MLP neurons of a small language model. Each row is named by its layer, matrix (gate and up: input weights) and neuron, and shows model dimensions 32-223. Each number is 128 + 32 x the weight over its row's rms, rounded and kept within 0 to 255. Numbers have three digits each. A neuron's up and down rows have the sign that makes its largest values positive.
After each neuron's rows, "fires on" lists the tokens most often at its 100 highest values on Wikipedia text that the model never trained on.

L3.gate321:115143211134108182127154119144104184102125118131115117112133132177140107093114108134135162218142155176182133147128072209107119172149067130160142115181094145135157132128072089136120160112147069159135142161126099121127140070129128144142134091154125145124122101135094102097121148060126069161142146144124062106119145169171130148166058087095110125107076165214138133133120117123066119139148140148054165130103111116180150117114071165140091137116085126179101181174168139124112149113114147144090138107112152160210121043123153125104106178169128136137068143095106129142092127061049109099
L3.up321:121120113127078178097128085156141047103153141088129110163126169139110103186120151164084145171179140137192067147106132140127104134095149150157134125109111136164082177250125105117154142112194097131119183097102116101084140079188178113084143076121113096064119165143067187129188153155075148149144053112137132128129108151102135147167159108134091117157105108101066173130133160128228122176122131147176131134123130137059133125170156142112106143114108068148056086135105147147163111168108062130149173148123142092121043114071126143156116130129118125119141076085136139128100114119141156151
fires on: "struc", "duc", "Oc", "ence ", "ation "

L3.gate491:139200189106177108123115105139069177041188152115161058108155037111116092146116147105091013102099137142076174095149109087118106190118131129114139122125079163102103177163143070102104182161094163074134115148123183108158156133093138089175089134114117167064113113137161165120142069135091123095106162116124131083101098114171113126123132115117090074103130067107090123119146159096161138121150129088120145117137126154127070152117118194131128099079140123141100146140126161059104149160144116135124089082102109103136123012121093126113135092102131149163149160098063115136091140130121094102
L3.up491:139173132099130146079161134167137161128127156091141061128123110177110121177140129111119163175119107115118140075167117120133105169117120129114097161077158109132102143144198112122101115133111122081126120148135170127147110173177148132136167168158105158095150143098138100110123147119061162167094120129081165174084109147152170148149137143122128092081045114184048123163146099156145093117116143142115127093120183116136125082142073165079092166157158101091123135089114159124080156113093092041080173122100029149143095056200144117130166144120169177120148150151109144138044092122114186140
fires on: "more ", "very ", "economic ", "tical ", "much ", "rather "

L2.gate110:181115167176120137160144205047071136114129108054143107090109100136135124152116127104148068125135112129070095104138163077076132134075116138144105095090147167185072127138143152110109122102191088209107090136140141104123134179180133165175067115081081131177135164128182175140108041121151125089095144104138149146186156124161100085125128116152137131156125128133110118141162110104135086120143143087118098080139098143084078159155240145125122136148078103145144132163171152172171135156139131108097155170099154184125127108109123151140114099039077146149128122122147103087116143102168151133
L2.up110:111122098113143111126140098160080079144123150175112090121118117140084108047101110084104115128080133148088151132114175140105153148166091173076121108115188109129130171152095130173151104066136083105127111150123108120187153158130105142131138169134121134133123104097151139094099148147112075165103105126173075081104164209138135105162144101118098111133196218074147127154118140155139155102142135175108127160181145132097080091121118136100118080101076092137118136170121137107132136135061114183136206101161100183135132105145173093157125151132177097105161172175150129143122114142151076133
fires on: "ed ", "well ", "ted ", "of ", "ated ", "own "

L3.gate553:129177115179101167102147137119128131124184135111145095095171117103173086133062143158096101183102127141099108129131144157112103116110136119089133154167127138113121150117106087057074095156085092154142074168080088140149106111163142138116128135120117162051065179142160037175189161091130121134137170195105135148146126124129110086137123178096080152120132120164131120202163108099155120141120171106114157073145082149099126118151114117117100129077166130106062141093138123065137125136142080074086151078098130139137141038125191131104110161130154119128136110063016101147120133103161116209
L3.up553:104154111105119138095153079190158133120110182105132092113108089098173103198101037134097105187129153114098102094148100168105159128187117129131099126098120105114123156107124117120151140136117137078130145134109140202066104113138163117143106203158119113169105139109124109164191114088120133109091144196099081079098129154166149128094121151141113141106130148040125185101131137160100132154124133168143180172106121130108098132134073079118128125129058157125114108098086133096108170180147123080111070087107102074114133102131168099152136067160143103110110095112076136178133165168143160145
fires on: "very ", "more ", "most ", "ally ", "ly "

L3.gate531:154138153113104178174158124130127139144110150166100144097128051126129077163145134141166132104100149179148086123165099152129104152096095075167132119125115100064167069106195124151134159118123063123077148146143201192072147156140193171126108206132195129124161164140088123143128092070162150144131127170122107122106142173131117122121117094092137153153063065151116029085137116124121106104186144117097179155154149131134169184088145159129103137104153159126157129092133137148195106108099140135127095164102086123186123112069162092042085138157182143136133155115193126113141118102065096136
L3.up531:133123152187138153152173096130130063132144131108108127092165059116121118202150114065146136115106163144156059149168083123170116099122115147217148132147112129067147104105178122163113159135139122159102124074173167160104214154126152101129154203095177085136132138168071108092150103108161076151167119165188115114145186119159160076101079130125133124115083125200146115061143169129151115099205076132056109164159133156147149130150076143095152112118109121160115096148129120160164126127101120149125094147123102105143129098118117107113123143166172151115107138127143070097079158131059119158
fires on: "uc", "Ar", "des", "Ac", "Luc", "Des"

L2.gate614:066095156138112146093154125123072152108122106084139134166233107089104128159143192122135055123109137120128095133208114141147145180134159168100140151115146164126129133067119149126166147112126084085122115163117125093097107156169062183116109143121123135156115161125174120135105111115150132119120146088107171116117189132136080150102172150080131089161112146129166141138130093182070160161173148108160090128077103129125097149103122152180136122108119106167141200152133121142153113145123113151164122104180087154149149158135107109060093152079115119142178142087164092101148103080131115106
L2.up614:090161086163116077138148089144140175183125149132180093153089116141070163102188146175103126089121189160120096158109150102099130101151102135134144095085120114122130116124092091138122190132120164082140068129132092162116220189115159137104145094171126102085101099149163143164120165152135152119154139092155072117117195151150171148145144134113142170146182110163155137171095118103126166123138121185136183080125135102168126101169149089115147072133100164093151131129126164190130155083158109144133154176184134146093102129168130106180089173137116129187178065148177108150129162134100169126
fires on: "ed ", "replaced ", "ing ", "man", "ted "

L2.gate693:127188173086129079130154158086100166156137083180166152144052134098093135124131135139091102127105102128107100147151108153094158151135105134044128137170125189177129150080149111130103175104110132070115115121107138170120144082161113187129157165162159108132164138106135126088133107096167000096147115135112150162110088149134052119096125124183112149150135130168122125114160104113161138182149137125048144140168142140112170211076133166078099140098143191071082165093212171103108110170150139158082095121158172130124145114123128123100093160146077059125089135096100135176096123127103139178
L2.up693:152130151130067156084078147143113143181060118140083151155135145150134136167120122102093090134152106134087141148199117080118049080119096144116179129114130146190172173130084092151110148129079106134119176152174127203191150135189092113151140154133130144119117119090139149123138153130138079110126164085093117165132108083133111124063110182195152097151129165125167123172082102054136158163155058129109112104125107167108127165127130119115123065085064141154105193165155090106148130141177119110205156123078116199090180098184105156088116101098130150142111164107141080080100129130119078162
fires on: "iz", "az", "Az", "Found"

L3.gate404:123094132145114151113186171086170149145198136075156124154156185115082157134125128161109117129094097102140133176096119135146106195146157140143182130163125155100167155075117123152161093113145090156171128029129151111115163120148106125072133088174131148142111102107084115151099123171088135162163162136115192149115101133125152109180161137137092135189188062154156150181205183120112138152104121115115130113157081174180120124090134151093135219158174140074109147114132096115112189144108166165093125115131094156177166075133153091170135129157070119141086182120080140090086110074148075089
L3.up404:169080190172088104118131183096081132166126146161084088101079136138116117118127162116071130143120129095088114123042130099115091144182167145169123053142076156121190129181115096156157125164069134131103098133077184090133113086151113150140083118123054094115138144105093115158128159093126134132125130150153152118146163069115133153102092101135093098072156115118120139129148155108139121172132122086093081130119152084140134208098105104169104130085139110050167195101132128096152126129140126094102176096163218146092076112134111138132086136108180204148168142115124123093081113144161089084
fires on: "iz", "ren", "io", "No", "no", "ven"

L3.gate165:146120134166138153070155162173131128178144089076123113117091102108122175114117135168114165158114112183099078129131177075143188131092137082115095158068120145092133116129131093133090077068092144174193070130101211151085150125113126122147148090186131145119143120124110105100131130131158170089133157153097032140155121084143125107105162218140145128136154112098100195119127140138164152098154092118107138089147070104121153153118143113084130136156081142102164129106134118080115133174161169125118118066111119155077082089126145156150158133151132144184156100137067068078125186127115141117
L3.up165:095085096159124130106109137149164134171186109090191135107148157129146129166140190110095138109129117166149070084145157133152175116066138090121099114173097139130070135147160074101063140120139159124131107156095165118090189148079170144077133083181150120106164177125109077125184114093095107132146203107096127112112087099152109102126150208091109172145126146161100164109181140044189120152119138131133146064162109146093167121109119134109145095213114163126155114057097140136137113132153099099164158079122134086072104093080133164119140126135104134138145117142100105133066125172172149163
fires on: "0 ", "of ", "000 ", "million ", "on ", "few "

L2.gate217:165087119130077132134153140159153177136134132154137090143132123121087093143107123072166108199117148194124153157116138080110169158138232102124192116132172096147130137096193157120139111073146103065092148084190086158134120127123158163105148140107131161155116193120111099122096118140156093128117119111086099152156133184139133149105046125091131118156100127139110082103084103150160123084149156149066080151168183159079079218123058134083059100111157164134115140117171123149115105147089103104133076057102102131193146104140071084160122160112126105120204160129098114114128134109133149131
L2.up217:108178134085149123112081136145116142151087194136121177116148156112156134126113152149147100183145068189159107124152194089101100132114107096116108134118143070129159149116120082112155188114157107093130183095103064142108132110145114155117093143137106154148136145126137131101136162159092089171103106085130109149131139156110074193100173128082149144080154108080160110083125116138088154174152128174157139179099123063106123136107149124133135102147177141142056082135185113159086101162153132180098074096133145111099138155159173118179159113171212137181176163159137133165098156116106159155
fires on: "s ", "' ", " "

L2.gate520:124096123133133144117118086174173134177116144123183163129113139119193134090071153102179075192074124138079133146146132128140149165130157136108130120084094110087149117115148161079129138142134029133109173160119150133118113068120123124110125122140133127111152136158086131098154160098136085095156144121043146159191085090149135129145122133085135075154159095128188081151138133087090082068175119170107086146116097138073063131158169135092116098080125095177080197163139078131107141117130133091122089130140114127089139125126129129095105140116148102128201083140114143107098130112166174182
L2.up520:106073082108128124070107119116111172157139094136186129116155092122153099092162175072159162093174094190123141121156170113104141129137119177127121112131129130119101111107141128094129136080111116158151078117163181107138127118136140103144204134115161133173084107163180159105102161107146112163158114143090094107129140185149112193109174092090164108132165144137148097118112136115099164150140184151106137095090108128098070119150080186128166070093135109149111136184148095169136179133106142115152127098147127114118154180152083126081095175188134077149128186109138136134145112123088135146
fires on: "h ", "i ", "s ", "il ", "ave ", "ance "

L5.gate276:141145104087128049162174181140124168179161157186145110117085150118123126103127078129103148148160079148131185158183121128094153118148095155130104136129115168096160107075151170153141086118131126083155134123082160121097080123137141093110152150113086130098161136157109137110114151103171124144130142124110082197098129198121113120101141161182108160184104129159130141119134119099120095059127112060132054068172088119141105087125088103067133198172129212069162117120100105100183105123137183173119144096097117082138171090153107159094106132144120105176146120134158116071163179145171125161
L5.up276:109121151148071085118118107136059158155140167126094143068117127111104106138146098116143147103112135105090114099103135136104091087174116103116170032134118186142192107146091122121133202170148157134143239167187085138137111106162113135146189128116085116165169108141137165154077117181165173144092126127115086132092133088102095171095077109130113108130124163131144141153137131109165051148091118127116143090134126120161110103094157053164126095097107139116157185160144157063171152112124114133171141125116145125158143147114118104070123109127145111085111102096142175138057080156220149161
fires on: "o", "No", "ed ", "directed ", "iz", "az"

L10.gate56:115121110123037155076163114114147126136148140122129118193115096171101043130113140156095166150092146155075105073130148147143099109065107124172146209083131125108134130123140141150132106181118166143118111143183102197110097194166147105137154180131200148103150158136101119179098137150098107134097078173099128165118089104128156129152135168153142136133145147094103136136153140099102167096115151068109079105106142148055121142127178159138111126115066147133116137174156112177089112055145124112133103113121082131099152108163139095079073099107154126129180106088131109115149123108170167188
L10.up56:084125172123145145154138155136161170129090169152154072145154079137155102111170085149170078125182109155128137126142135096144139137162139137135119096148087058152131093189150101168141133131126137181142146138142184125132138142130144133152125121097078106139169061129195139158088192182115112053152165096127126153116110132099102131065170072137184088148152141135114107116180098159121174165081119099081133124196163082163116107098126113200135118135119104069080137125177085082111108143168122158075161146074136149154125158103099106144189119188216128132083166088104128179155130091105183158
fires on: "al", "and ", "el", "or", "ing"

L10.gate697:152100126122155137147169128078105120113122142100072167134158154133132088150112122153063149149125124115156152074112133129087163123146114082122104105085079099121124095073174087121123174129119156096122127093114101133113085145149128124158150174150173094108130105090110107142092126099081091148137141151150154102149064155112113187127230089118153151129088132126121170101140182100133113115076120051163166121082128149144121188135129118105083147144127066181086109196155092055084112094161098116107140108066039107108128138133121140167145124105119102164081132155133122170131186116126165178
L10.up697:085121118141185102132147156115117165086108120123108136185182117177184131172122157124121159167142155077163139148153038172135117176139126119071101120123134117117128145110162098126081147148137146120125153165199124159120127181149134107110182175108099100147112099138138154142134173175145146099129127117169132073163126126136143170132134163130152140133076173091121174087146151124179145123071134109097136101177082126123074163115094108171090086208134079085124107108195116123121113155159105112142111125112116147126090132157105118122099134056143180131147136094098125126118113112118077157
fires on: "y", "er", "le", "ing", "al"

L2.gate435:166106144124110161117091172174166118078133114105112149117117074123070112132087202100118164075162137169130142083166165124234133170117122110125148092049141164119121127136116107082065079117125137114169133120132135158107067168088115142171156141124078131105124101191118127156162155113133088110117109186121124089136118137126138163091144208158152179126108078098093183195068164063183085096138132120113156146084112087105160173143140131167122172157146132135156110128140165135090065146136093121125118089141147159101099101185098203121127169070144163113169092084079155138140104170096138116
L2.up435:058154126143178152128145066131099112119156134086168100124123132069117126202109129171133124158114150111128117037124150133110118090133096078113105178165069135112152148082140139156041136172148112147091176170115096133163052126063143174072069064117083124137132159140123151110092102103085104146079149130100130135164102129168088122116161182109138157151060121148094134104114166117168159172158200100130097097153127114094146095146138191140124144116106131177132137085093155118127167141223083086079122199097183159079154159142163139175164126155088111166089164103113136091111081110138135141
fires on: "several ", "many ", "various ", "few ", "of "